Part of a small language model's weights.
Architecture: RMSNorm before each block, rotary positions, no biases in attention or MLP, untied embeddings.
Training: a variant of Muon for these matrices, 790M tokens, 6026 steps.
MLP neurons of a small language model. Each row is named by its layer, matrix (gate and up: input weights) and neuron, and shows model dimensions 405-500. Each number is 128 + 32 x the weight over its row's rms, rounded and kept within 0 to 255. Numbers have three digits each. A neuron's up and down rows have the sign that makes its largest values positive.
A block is one neuron, or neurons of one layer that tend to fire together. Before each block is what it responds to, as a language model described it from the Wikipedia text at the highest values.

Responds to: Infobox and table field labels. Field-name words at the start of infobox lines or table cells, such as Preceded (by), Country (of origin), No., Gold, and row numbers.
L4.gate1611:107153216161114134167128187146075144072116124120155125158214086091120164178152120119138100121158184155130123131121138139182117142090142176092147137087145111151129170149104152097108105143138143122140174053116142085196130178141090119099123111115155071157117118166102125079106168129138114112
L4.up1611:148128124107104122161098144176102147073113104106183137081166064111108180193137113128116227150138128172101102164123091115159097130092184134082128127151129111128049170135129149122048117170151108126167147145151107074157139178088103165124089163145106148152154122135083093141157080108066077151

Responds to: Surname final pieces. Final word-piece of a person's surname in name lists, cast lists, credits and tables, like Red-grave, Gold-water, Cull-en.
L4.gate983:090138119121136143106120105143130149131127101165128190129118131116100140093140177117111111179111078060102170044144130082180185124157093107165174193130134104144139155117129077067153123101068169174100151150150132129115096071089131143158109101165085136126131105121129126094101136167155109129
L4.up983:146114143153135154117162122115134091107138172135141152089109118099139095127109126154059129139143134135151130114122109096117190157129171113131156183158170122111175107184079106099156076148117064128164118126091085123106165131110098181086084130172127148135130117116116165097160155104119119114

Responds to: Surname final pieces. Final word piece that completes a person's surname in biographies, lists and credits, e.g. Lawal, Carlson, Drinfeld, Steadman, also initials' periods.
L5.gate43:165137214134177106095119091103151156113137125118106114105061094095103126167156111103156113196130122088085141076105130145158138132148185087135160197140161163182104109144121160109127086130160125106053159146133122115138092133092116173141070076191143100117116096105168137061144074123145082179
L5.up43:120167094223167142110094108106110126148125121108155123137127091071143142144148110148119148146149144166101102129134123138199131108155176144131201154130148094163079142171145096184121100147184152138101104168088127126120079127090064161096113093159107163104114079217123129060148139116112147156
L5.gate174:090064172102127085083136117160162140139105085113090151115123181153172125071149161155081110118148051091141107093127115090111116132118123153145087112125089079146133117148084170136154165113143138080146155104067115086093108095051150117123145126174156129117130089153110152140128136156128141093
L5.up174:165103146151126095146149147063138115139139147145083119130127157155091096124129145105125126077151116128168128118140079129178127104179169166141136184117110131088111098161138122116168153162127115112098223091096166077106105160091149138155163120078117164106149087117143179136121128160125135143
L5.gate776:106156157099102127075111158181105109100118150155112054135130088122117125183126106146111122181169119107103155113155087148080125179119149162180140147125120103139097140140146114117169141176151132110121129081095104114137093133124120153159152120197095115134065080110138141161184142150141151134
L5.up776:108119087119114141093081074101185173114111147142115137115099144098128099150192168133165154124087153124117128120131098155114136181157107140144177138120120128132124113115145112152132164155166089154138109126146115141120078100051179064134164086131125075171160101211126078148100104131154122136
L5.gate1938:102102140205158140039122103070120088114106133085104085117105102111128117107098101169132121128153150153173135118107169110135143126173127108121193208118089127116087126123130165194112063160169110150130103129111063098138110123099108166075101080126168083130182088151144126064128105101134099151
L5.up1938:138163133074135110173176070161103171133086123150129151183120190155134153107168149102137139131128068073083107066108095128149101126143080126094130103093139150176106130165148165121194173084105176140147192164163147150088126093115134155094170119162094100106195113125126069116135177206133105161

Responds to: Passive auxiliary "be" forms. Forms of be (is, was, are, being, been) after a subject, where a past participle follows, as in "it was dissolved" or "tendon is damaged".
L4.gate1703:142176132126089097181078102143116132042147188094210136126107092139162128123101147161095077147152117170210076166124151118112134100099165125185187091152090117197063093083129168111098098089195169146151159136094105103117165168113113154155131121099144130112133228066187136135126131132177099142
L4.up1703:025099073072083090106122105177106170145179116105131103104164092178141114121152142153148113093164131084152136114144145151099084140179121147154137103146029135115146112134156145119067110171144091107093103172048048107152091087168137121121132144159082125125120089082112112117099106124159095149

Responds to: Main verb after subject. Forms of "be" (was, is, were, been) right after a sentence subject in encyclopedic text, as in "It was established" or "He was one".
L5.gate154:183154110116096137156135041130111143112141092158139092087162120162159142097109193147183111083162097108166145089116126157111104183154106159095181098166137138119154126087139165106088112110092156134136168128118076090088138151187184163116132147113126065087091152107165118143180151125141118141
L5.up154:153112132155097134112101097043124162075161137131101186119097126095122105112134118151156134128151136132135132119075133119154096198129130149153086120163056162138128070119146148101081087114170154093151052157135108140176137172071162141123081119161170052188093089088124083146115110113126095127
L5.gate177:102151042113113146209178130140105137083140126147108140153081130160133153118096113160144118093163134140086154107139217080128103109146141113114124140138104167175138123149170125087149130095090095136099133122169129113176155188109145050104150189118083121142088162142074134149128110196145146102
L5.up177:082140107184126086159101109182067118102186099139174167133075124132087146148076158150156071135212143134145098158132134088098151099176121147064185079169176132103065097137135172136189101084114126156080136211177135174100099107129120099187114093113148103115053095138175168138162139135109128106
L5.gate965:131049159100142119122173146092160171149117127149165107158086106212171123133122135151104119107179143115088167125138117124169191163202132125183177078178137163095199129172144104172163065120133076146107139137127150144123107149118104084127108109126129093164142144142130137116118144109163104081
L5.up965:163143128106154114104151152100135145104162078134135095095138080099116122090095187188183123046082159098137089141122146059143199175168088127125162066168132108111152086180073117148140114128175093152072163120139166112125070141138099063128135111110148141146144113143137113052133145129146135125
L5.gate1989:118057164150145125108119111219107167074159097026135152148144095148165102150172147179110156115117081088120175104134143093083081171137111140110160146120090148166135169122141154169104111132116132146131116123078150132149148124185086191102098191086132126154135132123124138110171131103142153146
L5.up1989:076190095130101107149156133099102166152195135144116145118132096142154125148120171144128121088140145121116114143195174133115073142120114103077199133116156141051137092117140178172149082083082139147141117188112116136132172130095106023126118176112125127070182172171120144103125094153077164154

Responds to: Mid-word name fragments. Middle or final word pieces inside split-up proper names, often surnames in tables or lists, e.g. Shee-hy, Le-ech, Tov-ey, L'He-ure.
L3.gate302:143140146171104152174107062213081160084130127154089154108095169094135075110107118097144136145145140171216122138161184120150132076085161131135171123097111123131090148131181108152144096121150135154151099157130113106096144133124173178160143146075032122134120101126099193148114120124134149138
L3.up302:154091101102086101163095114136139130096129164122119124121052162152114138072070067144135052146162126182218192160087190127081134123111067132174145139156127142196130125167173131122160136138123093191082132085063163091120160161186113145120125147177128152167159181072098150141106121119161148170
L3.gate543:126142102144134117115098134158194143134123159147120122126144093120137129137107130146120121129149166136174167110036120146097176162126060161144162173134104094147112098213078120103167105112147155174128115102130123165110164169123084153125136096122127120087103135087095111114142081116166080143
L3.up543:146103168165051191146179140208088144130162177145125118072146106092158127095085139113108126114081090142098174110161118090088126114120128071131163140150091146123166105178155097156128056136136177104128117126171147100112112117112116143050209121166065141157102112112102131197112140153109098126
L3.gate675:122070151148148157122145150124121132161122135136161110119130090049110160145141071166055119111115176148146045100151086094150118015121172165104130169143088082106143128159050102168119091072125098164113103203127072178080096120149112086147130064133128088126143150138189136110140148134170098125
L3.up675:132105147135148139123150097122097173104117103131134126186131107160126078158094143152084127117143161068137075108131162147043149115141119148147115149101079141145084088143159113198113088072123108140131109134141116140161078125092113132074105123154060099155183140183102142143140097136153075092
L3.gate761:089004123140148206088115140136189070134125174142179158177128137169134114134120169159140102144134122123201109107147121108096096066133102133147094129146098103108133167169162122148129057086120128136162084138192104139087156107104178077114148161117142107128117168131128159099165108051080154221
L3.up761:152177114132136177150154168104210154163159148078097116111169095128154124105187059117135110163119117145108154125054111106119124114188106133169177159085116132195154137140112130139107103114180186127145084151115125147135088186131133152152153096092146150129103119083126115111117101119117147172
L3.gate868:118143111172125161095094112164126137142094140131158095130112087138072100116115149161083105182147105112122159100120101129118133164106148152184094129122154118146144118135149135113109118144181153095157060171087125092083117165117086107134115136112169078195113238125118178143154137136101125155
L3.up868:129148201115138129146126058160122106159093127127157133167145145118185173142211120130097099115144170159122124104073163117103120173141100138094158143123147150070113142135132108140136097058159124150185167142104147196104149141089116158189185088091115162105152124160155154059112122098138102168
L3.gate878:080070123104172145099076094122172065089161179133165117098132146119104112154168106165133176106143103136173130158106133160115117230142126152135100150091044046123124121203095156134116096060114161109144215103147142110140115076146131100162205137119171109126113134112159139140158135095115110157
L3.up878:068121126127130109109149141183112141108109158130170101145128133093125092177219110108182174090140106138110183123076116177154126143142177139124142082162069117175142130196146140091126098125158163129167142145101089123170109064123118139136154143117167090132164117116093191093181173122158124172
L3.gate913:101152132134146088108150157122159127163132137120137057195079109113156135175163118189116165142161098175120146134168177119107146143132142094072087112139100166136097093138110135117192147121161117096210113117105205111128115095155136110106130094102156146180119192107183123172106118137171103093
L3.up913:120126159157123120107137159125120138142138119081135074173167148050170121138104176063069085098145183192141184146094098146080174131122108137155165078128102138138101088189119176068148088092135142121171093160096148115112125131079115145120130104088137103122095111125110167109123172112180122154
L3.gate962:137081196138133128113073113136206136107185124142042100110158100109158156155134131125131182122166039164159111099106154118099112136156125135143074099151109037110172113201116117127085173092159110101162104111154159154096110168076126117104158170129197111143115133099092147083194137097098129106
L3.up962:121170152156175145117086093110190132130142103178141088100064105126183195125104141139149150106118084089149162089102170121083127143104108077091058140131107111168080181232115112096117154111124143069180119119101161125100143149119132193080147091114149094123141161107129120078080180101100073144
L3.gate1275:081111192100120098125134126078114122135109089128122110174051077130150183117126059185176059167139151048134171126156128165118151099119114116171207147105138197155091087163130063158127113138130130166115108175148122104088173160064090114117108063166147086141172135130166108095152132111094075122
L3.up1275:087076150106148182118124128108090126110079123118123076181167096110148145156123094213087084161166165038157152164127168120121144115135157172153113178046099160124152080197093118106145113076120089083125127131109101123104059173135084134149054051178178076149123103154182098084140103092162047108
L3.gate1331:161127155144118105209132127128125083065106133140123112125135121130160132175161140129096114103132145157067168154114124130049147124131090101126101120138134073097159136143138158089158135127138172101197148131161100132181114101094163120126140126192142152129167134119119138199087173105089056200
L3.up1331:143136098150073183124158159127092126102160132165117157110107144155136109135100094121139078132093179175077142103105118094074164132125099127188133100107142132063106120115140159128100115134161162135202144162094155166135158134143107174140085178106109144084124124097133152217135155112093109159
L3.gate1508:136094131132125140148115108130167061128113184151161054107176131141107173129138123136116200161092086154183149132096091099103139130137090141180111129105089124135125131165095132112160128128171173049154145118162136142112090152126123132128109140090139110096144106090112178179133114144086149136
L3.up1508:153153142104121189162154100118126095134109167132187164120167158173105120151121115152152087138161131142209098072133159152106072111062118134155162073143116084135059096103185101141102153114113155104146185133131134074117095144100139152194122143148158104148135111122071180119135142086085150110
L3.gate1715:154129135133162101087109082225200091117157127153174123115128129135127092128128082123094041127093068134112124186170145154107135117095151059128142150160057102171141101136173143121108116114130087138113154137133058117136124078176088103137114055147117160137037109110141127123142128079132100176
L3.up1715:116139120155184088116105118134094057112116156105152159123152119098148058200122052066156160146074082154062135138104105099077136089124154128157109134088090156064124120155096158191157065184151100129182151141122164084168121138140138132127094102121118121086133114115118151125162112117128085082
L3.gate1827:140105157133105145095153163130130137139143143109109111120108108117168117148104148159120087154104137132170101167137176189114152130161125155071134154132117069146147108180127079147084095105127113113160105131106133128074066134110068094142095072121066140169084078198123106123178118106147116093
L3.up1827:109103151138134149089130188148116116110118208162162135095111159154168124116144152120047182170123117108129077150150102117130136098168167125146115147153132095119106100114128115162148108117089102093151121119124084095133114179103148124152130133138132122124126122148161125167177105051157115153
L3.gate1895:145136124173146092120109105127140144058118091143116049154137127127144119069098147225071121154152102132180108154115137123131224112142113148143159142140150116132120128185166076164096088060131102136171169161242073148115137149119127159146139083102145157152163141139088094120171079123119035100
L3.up1895:137097122203138161174106123131163131071134122146214096137156115114139147097142133188114144125128144090123129100129167115136080084134127114147140082152118118120113113173087133158111086124145152143117103148135117140126130128068139104166199157120184088174149161111149159087119084092083105124
L3.gate1968:085096211165115068123088104093145088144151140187094109150069111148118116122130109141158087131195030100135124094099137060073168135180161103141109176114078118159102113192110070162116085119098140107132106123131031109105106168160117126153174129138095101155137101210114155095185147139152049125
L3.up1968:098122097101117143184177097145149167147082054161157150204140130160104083111189087208166127216128154100091159206093145127153121156181091189095141116091107147210077123172176149149147084126128141106149141129144120128178229076112070130125142146162101082180149139121126100154137138070107131108
L3.gate1969:031105148158140138093136169106144095175128134159154121146138144143113063115143132157134085150111193087146168157117123034117155125212137106166121153131132122119079132153120124140134098101141136207132126117144108155126113144122067127127090092172119100115136126156124157106108133035133116092
L3.up1969:122060126150136138100135115126143095119123156189152127098120069135121126152123111171062090155174133089098116144114114104115135138123115128098157185138141126092137115146113104169111112097150145106147109141162095203065108128179125128123097125133126132102118145082156155068121131102128055136

Responds to: Verb or on after subject. Fires on auxiliary verbs (was, is, were) right after a subject, and on on after a verb, in biographies and histories (he was named, resigned on 28 July).
L3.gate100:128188176158169130200132180101072120127105123080118153115180116154136129175084171178153108178114146158098087141084174109115141112182057100154091104114112136159161094102102128185125143141084172152149165182172104127130104126157137090137147037102105131069101161179139161145104077091172135121
L3.up100:092079129127160104144123109124098084148190092135146127125120122083153124140129100162115177104141127116145120124048158118069113113133135136062122129124094181130191111083175151125096110113114078162114133134121135084125145132164133089126120093097148142162118149181148220118114113110074057138
L3.gate126:126120076134073181167110142087093119119106104180121111118182117103084162096119104142133091136127134076145098159098106138145164106159126087075142124123124181119103138101140172166120153119120105142152108116101164104120117206177119109157136207076111141122122146112107133076201124104146123157
L3.up126:136160130146151158113168117127142114169113158179129111132112089156098154110215079028080136133091084121111131143128136073179107118144095144126122131159108148138145111128127159133110132112093104131153097137189103177178104146079198110165143146120106154129120137107098132176115141166112135163
L3.gate388:189117098111169100120115136205134137123163143117151110186110121101085131087102088135166180179106178121141161047116145122116106145156112106112109125082103102128180100111132129178099091177113120129102071120171076168132104186083092105154090117043124148137118140050136133064162172174139135126
L3.up388:170100083130061102087121147175059147131181151143103134142067102091113091135167095165146170145056110116136150157113103101160127172131123121175138101101132178125094117135159119162132141100150075127115131139139098119053109133115055079165106105146132140077134121095097110103126117101147102229
L3.gate487:136093149084085146186162122074153106133104090101148127121105044146120106120111101181092111102116097136098176175108155111169156170111089147137074114125132118133137144171066131115168147133075103116154171079092131151125190160147102162179118068106103156144108121095137147074078163138156054116
L3.up487:125177140132144133188151165131166079182088100127122105114167101163111138163076130184119158147116077103133207134101135130121147097108117122164171145072131117098134114156126139128127120136150081130168151129129130170204150152117134124118135124096168109166126113130138144111146096089194075152
L3.gate687:142115082106106133139086088105125190143163100180127127107122166152130126127130123128204145110093085110090116147176195131128134177147132076141185149140113133151192125098074114136132138127160119182069137146149133114150143114108124086158131187173109124168141109147123119117115144245207155116
L3.up687:203109083150125085137133134175124160154156125140107130130124138089113108125143109104086115123183177082100158118157125112120101192103165144102157162128149075099150123155092140118165078147095147160131131141108118124103141076118145132124155187083145054148131075112151168108152131074198146149
L3.gate854:085088100126059087133124087170152111072143135136121180142147129114121119152117168125186157126156145148080172083075113154112093112200148097173157082091064139196198094096076098096126103100107122129120102095150128138077073138143129091178116126143112093070127123091088094148098196145207148078
L3.up854:211213151136161149154114097071162114134167145162156163140160091107120134135110117185128094108148064127126141173144141117081152096088100095141124153159120062107047159116125153121087142082131107136085112108129110180165128118174124129119140123132152142165186073099141090138117146119153100150
L3.gate956:187156095092146171130159167134122135165140197143113089099109090134118148147075080157160093175140078163168150119095062113116164116153139078115091100133160113140142147122121158130121078101186104112176176160111164157142134128198137060167147193105128112157141160146099080145117136143154064059
L3.up956:199146158160120144161084090125064123136153169156152119098091097111180111091097106184183087128138133121092156147148133077164140150150141138127173089104149114158129135084162087137120055105132123121182157181101138088096108165086160093138095165125092111133164182177090096142151068155176196134
L3.gate971:095093076205210091131139058084085132110113121070063128135138169194160156195137093127152106131075161104179123169112144142135105123159129075087149124092111115193158122115164125124131128149145109120078087092145226149147058122125106062116142099127114112123166128186052178118136111159100139151
L3.up971:142141123159168111129126113116118124143125149072141149118121167130126161120135115107135108144129124130173109120197140154126131089170131077125184148060104134197144095160161147099128167140149126131088149158111148128182124124140117104113109079071171177149164157156104133100179116163124134119
L3.gate1060:138108077068161140136131126096077146159146098082163146183109172139106129151158135100154201087207071159107158149166156117185178128101134136100124088094112171130145149079135111087112115154151132195179171131107118069123119065132084159113089136113144162161147164172188068022146100089099133126
L3.up1060:105113137124070103167138151152116174183046153042175129109144137131141098161144120177129136125198119140140119107150161129091075135123100154157137111077057126124130119149147171155138100130170099108096109172122229147104126132124123135121090109168149095186131143141221148149171065122140118161
L3.gate1087:168075092136105149109170104162140156139151164142148127081079142183139066119120134131109125117114120077184146096147089130140085178131130110150109111121078119149129098098087108152113146101178159095168089145150169191134157137129102151082109200063157137130110137141182135087203140078163125101
L3.up1087:086139119128110126147081114145139168090139183118143174155125113110205129137143116181195140086118077120171172123137063109100135140148082181102115129155137128169221155140071089149059212122129098123190141081120161143136129153060114140106120185168096131078157103105107150115127131111150155148
L3.gate1424:143137118144111139121131139125140075080100146078145135120111180108102111208116143131076074091148089120083109148112126117107109119110142145138082093126106091079081072092178167161141071132129103152137147087108165130079103144127118120118161111152149153108101075136162123084143129113153051178
L3.up1424:105060143118108153096129178141066070124155141141093160180134146132138134155118139190145113079131120098097091135108114126152131134148157062098070103135128104073102124121195128121102092132079122143118171148089178141105096136103170095084095119142113164099132091132166132109085088175146013162
L3.gate1444:126142128170115151191171099166119128116160108116144184112138147114125111121140129125108197189081143138109133132104218105121135187151115075080150176176126143086120118084116173135127133119158120149096164080156200149158130196178139121101092181117171117178126161115139091100089093100155103130
L3.up1444:147124129062145139126136145107152178131155128131191116086083123144145107169119136156162141121141087076149128145141066129121076186144143183101181107152104139118120162128082152204125122132174134101150137118214145167133082182113198121148117103119108109124135105106065134114119115148162072135
L3.gate1768:082146109118182081091148122173147137111131198098107104122183092092091122110086123129067123170154110096090222102142175142130128160082050062096127085126115118118116104109093117167162096113178121154130111199163085108138145121043097153121124172119112103137106127113078156142094155142149137130
L3.up1768:139144129179113109114152147108109135138171197136183155137140078159148145149121127189150149179094115164156185131157161054171114094115155143108165120208155124129180104150150108103127084115102085119088142129149148064125144093124074140150120161126149130134171124212134073166160158182160147068
L3.gate1775:167075138073133223139108120081101116072192145123108184133086170175134133149165139170160134103133063127107131176143141118161155167119136147076083156141132129138176076094114099116066100135102159155118114132153107159105119132096133082158102156102133107167129120140100089162144106119149138177
L3.up1775:066083133148130134130130184122095153081107157145141119126110144179144103156082140159124126137144111134113130211129089139138158157085097120118157148158138160120144085148108151131125154071101086152089094138154146074137070175187212101138150102197145188146127116119052143158141142194111163131
L3.gate1859:079105182075099117140128079104110142162138157150155101099165110086162115091144139166065123115118173069115109133108157132115176204117140120090201083169115141111097159126121167128135169128058104156090139095092107158123135136129164045103156190163098143154125158106121172115112126148180107129
L3.up1859:093088207106097108138138062123123121133178175110160126138142092109184118092114098164105145129109151047101139142089183147120171206129185134092160102131090152097095128067105146094154163140121138124072120083079097114108132118113147091131133178153110148191087130084133203101111140150166123145
L3.gate1887:209093169147137129102101117134081136099144126166192162109118062119085194120153118150185145089139123137127043129153140164111094114175126174092155114156129103162119137112139120115112134094096054148146131137093111137129116209164182100179086161115142147137193123146163085157105094157173127147
L3.up1887:126074110078095148128154109191109099105106171090144158140084098141098166099098121108142171091169111164120112105114110135152121141184135107147171082093109115090097150038155128153119143065128113121121145195069185114160125126177161072169176137158171092124113143103157099097092100128181165114

Responds to: Infobox field labels. The last word of a multi-word infobox field name just before its colon, such as Produced by, Binomial name, Past members; more weakly, table cell pipes and was after a subject.
L3.gate328:154130072166143148096123066133123207155113122141132093173149085122079045132129105132123157163095162147151122108039102154135162080167110098088136121159091128116113101074079114164140088159138064103062153157148074117171138154117230135162100134162160137126137168145155113166098139123110125159
L3.up328:115127134070127142135117091198122104083071141091135089139210110097126097154121118153116146144151141111195158077084104100177106089160108095137132094186156124116120168119094122120182116142125079116086149101096075083141126088069152102204111079129099151156101045135131109135123128115101184136
L3.gate423:144084089117114161082077089081118128114160143096046120167073132123138079141155144191134097118113079106145155159113072159081165178088185119080141121169138059179098156152118162152175155161150137177139095161112138133126107134064145130135142144141112130090068077102111077061169089166109135124
L3.up423:110117065132188183169126108126148142154158126166100132171100138149158180115192162179097161136152120180144143126080084192145121138128164094130088142169195149141136154093085134060124177150097089128147044161160089116125086149103130101064155109104152122166077144108071091077179132135140115178
L3.gate527:161119080139111149081142119121116225116083154161065079118164047102182112135139120162160082095161144147082092139126161134120150130113082177144165142148164117148154065104103136134108160148171159200115156076144171103129124108048099166115144094148140118055149131106073130119157134126068141119
L3.up527:115130152145142143125143119149137157143098094135149128164154103169093098103107114091166102134115089140107131145078145151148161126112128159072107115136060115141201114113126057107106086141091095110155145123157103162142120067103115125096141179138144176139109116073109141191124100147014095184
L3.gate591:093122123130138114152091163172123116104098158131178116091167152121114127099175131108115146094133130147124065146110141140144124130170127110164140148102046166124162071076135169126011133135137112174155116130172107080142093100157110130166088117135137163115078120096104105133188138143123155175
L3.up591:129136108116171143108131122133129121171130133136138113103137144142114138125111117084076184196094155138110095186086155086143164071199151130165162148092120157114089120076110134121137111089138077175141051134148118104107104123085134184138151094103194112085137108190142115147049107129119129103
L3.gate654:089125104193147134103129115143119147114129120090123113151120033094116130114135114154128141119123120150121134172091097169105070121112141170131154161150154149150135208111138126134138179123143094112111151152128203129137156154089200144173151127191185110173245155135035121138065177155084106101
L3.up654:145110138157192162118177140093063131101066097111114161162204128114097101097136140091134127175179130190118150136148046083149105113147148123135100106135131177082144172138140152138140168126132080122069146118135111141135144134123148185136078130147130113164114057155122071155095159123137093102
L3.gate892:135126118158156158132104154127133144099098094115101182129111086180151189183101161089168118105108111128179169113105127157124139163147113117079139139143072157091132167143119106101117100155110097145132146092184084156087116150102144134162111084125161143139123104149104147101101082117116083175
L3.up892:129149134151166133142190140142119120136156090144090212119113130126163146152126136144107165093114134156118143127128134101105129131147144098127071175169118107151096153165159055149122028142130126153036166165118143102150146119071157161120098084155131125089141165134129151097089099130086103115
L3.gate994:070136102105088105161134149112111158191204104103109144149130112111167156153158091099152101097123082115130192158126163124071177129114111130116128063132086123153166109159131142124102104139119102093119144106151165134123125125094140158087152167136096126126126143124125110093088147183100123131
L3.up994:142127104127094093104116111153131093134148095110096150126119130102117126135165149137113096169184105144115115150132116119022111085209173110083135113125144157126150101132163147179113143073154124146127163149141102173098130106059076088120119088119103094105085191150096198175107112115126163103
L3.gate1006:082129105036139097121141090075175122112178111065106153081117110133194138099120117173114120136166179144120084170141145113171123125081175123074159161100154070112124050110133200129109140115157109095108130178106121114146126069097142105133118185088106131125155185123122104110136177101096133187
L3.up1006:096137146138145086136116142158109139130154138160173197165150104140070099171144143108148137170113107198114126055173131113119116159127161188104153094081160095124073116154094147174160156167131121137171150104126107104108162138082114108114160111142117129139078151061103102115122152128097107084
L3.gate1024:087019101097150129165095163115092144123092150106134149174186117040156111088120145110123093078078145175211108098156194120088084108059119129062100082176112137141153143110104152145127109208116139101068166138126125096120070153112109137142138158195090117112117131102166156125142151154136089115
L3.up1024:127105093099166127132134166162106077136076136102106143170186161132133110131118146107142083175105093094130128165129127127122171101113107173165152155078158158124132137114107174164107135131135159117098121117103135194105108126060070173097088066110143093186084133129082104133144127115106110148
L3.gate1136:124108000158148161143088112131166114110111177153143138139074052072149139075135087144163125144187111097146097083149115180148111123109172123106160148174163128163053086132115136167148142123138113116139096119162092176125095114123096162157124152111107116119124100053086150104110121141125112132
L3.up1136:204082086107155118187109159101093132034090140177110149122101082135189168104084062108125162140145100093112144119129101124098134146068132184144071117139141112107153106132099153157128158085185092117114149133142119133105090159139162127134068119075139140118130110112105104099176158116129133109
L3.gate1209:200181156108098105131130116147106117073100093135121138078092155090142139166047152153189106110147154150079108143111153100211095169173128170142156126060134075107099100100098180112132052121084145192130127093155074120109117127140041158098163119177132090136107056092109174102140107121080122185
L3.up1209:159185117120145141107146062106092151111136149115136188106103143133144134144109155102121086181119151097169120107142128181213135084125179151198154118106131083099128077102137140093141061177165084135129132107080103123144086102105114178121125105143073126165114087081127109119077128115055084146
L3.gate1236:205134166114152135124121129165128143133165088117149101150093115111164096123127169088140157136104063116149080104122089124054103118125135138156099172140167105100211078134105163150109135199140099171148156129129160137116134081176149110136119164165170109116141170147117139102107163092071097071
L3.up1236:137072173142092113103155151138080123168160124138157173164061142138126096129056167195201129127120158148104118093103111073129111143122134114119221173115139087129187185107165111127131148129103145062092093159191117089087101137116141156092124085099153178136136199148154115126082110122072108151
L3.gate1506:174107171111142080135054147108103194104101148075138180092153163168108103168117107098111109147132160071149145143110101142146124109136124127123117110127118125152197145065104113085122125122161090134100094035163120164163138149124127065141069167119109098090126133153116084135172139165090115124
L3.up1506:127118113123143124135045185103149191099158167105107156089084133135102091146156139140122125143129060060123148068152112109166131143147141158127104066096163108094151099096093152165159112126183132142091121083170101108160113142068147149060147132140124087141080162139153117100061153140155146067
L3.gate1509:116171079158139148170139175180154077101121117125154134153158110141153163124172153106154139191065100180144165186164141178135100148095103095101071123157110150112137121131113151147160062136128089162134181103141102171147133109173127167087111116129159151083179147133111149110091165119128117140
L3.up1509:073183167093145083109109171117114157123128127074137114146123151172150163154112094056127105133143166120118122132094153068091109112138167102112121183134119128144133169154114180085110124150150185136139156092123165098131141138131067132136109161152144152179137192144147208143110112134096127096
L3.gate1725:105167085119105155100122144106046129149140102153155101140162097169099137117199086110191107088157139129153111188162141095187085146090185074082115094131102112120138113106113167125082130110158110145165121126090116121155169137097142221157132119114131172157163107150125093117057139134161181112
L3.up1725:088143112103143158121120152101075127157165107119134112118182103150135143111175095124125122092200096103117146178098120107186099146059170076054115071125119126133137133134158105148077134113124166192196152125111113132157140148077167191116141162085112146164156113167100168095084154129173231136
L3.gate1838:099136120136103159127099137125105143147100093075124111123103113111111119140149106152114125140199192160154167105101125163181107121135151174125122119092083104103132119112099112103119086124129155206083128067154169118151104094086119155085095132154123143137155150136182110109147171133092149145
L3.up1838:119108115087112152184128114124111144144090155143170102165082051113122070138117123126140088173170131167128155168113125119132142181093120147134140115124068142089191099093101110143075118139146140201133092095156141121162119142077127130105090148178080122102157098171112071110098157134096174134

Responds to: Structured-field label ends. Last token of an infobox field name or section heading just before its colon, ==, or table pipe, e.g. Release date:, Reception ==, Spin 6/10 |.
L5.gate692:167148111098159143125177109130112161129079164179098119117123103106093148186119138117094125110105176096138066119153192108061058173195119142145139101131146066084092143179155132158111113176150131145102121125161180100126094070121098069086141078148166153110109103150156125109098100136211148134
L5.up692:122145145112163158139118106111103154123118089114154171085110100071157122140124106077137078159055114120156152105073164106157152120150143127115155137088160130146100114117145110163132144177123111130135063116213190103157093137107119089116081127117108099153119109159219114092057181112145155096
L5.gate864:137145121188174171156145132043098103145100147167140126202139160147103092075141145134172099099126112115146120052072076093200126117115113166136119120145159156141103133081159160156143168129162091166176196091144110147116156123086161059148071122158144111160084150105116155090112119159166166099
L5.up864:132105129134143177122144105117127108118077128116113080130151163142144165199162084104078146172085161096081119099180149152167092082139112115126098093160122141136090130138085135087117054148083146163101112132151082121127139169103127127164118105089143110069155100143175189191142077139114074154
L5.gate961:136137121145116105177151135108101169155090150121097117136152148111118131200134130155106095166157117099169118186112116109136124124169159135098126109144148129119149073108128158131097140094157110129105176119121187178190088110155196103133125147137086135096146137166119162124091106133134167151
L5.up961:136140117167151108162160153119213158126058168114121142122165126163119150134095103182111130116130116161115109119123132119082140128076108106130154149153118124154157186177081176139093123117143099083118177155101128164147096119099140099075141136167137144182165208119154195138117121133101152127
L5.gate1492:136104134175135125143090097142048133135112099112155126116096109131119141182117109165138150156108120089137121076024153135146096069113170141143156141100144129132137128140114168116153166090161122178079095124170119126147107093135163100100117095174161132123148134137157097147154103104124140093
L5.up1492:103086094112133119046132121152097118153174110185105169112148158092097104110132118128126116135114120121147127179102122177120112119142132106138116161092120171096119137139154082139093075128165106145142130148086172116173089164158178132122103097179144119153135118145126116158121115174104197133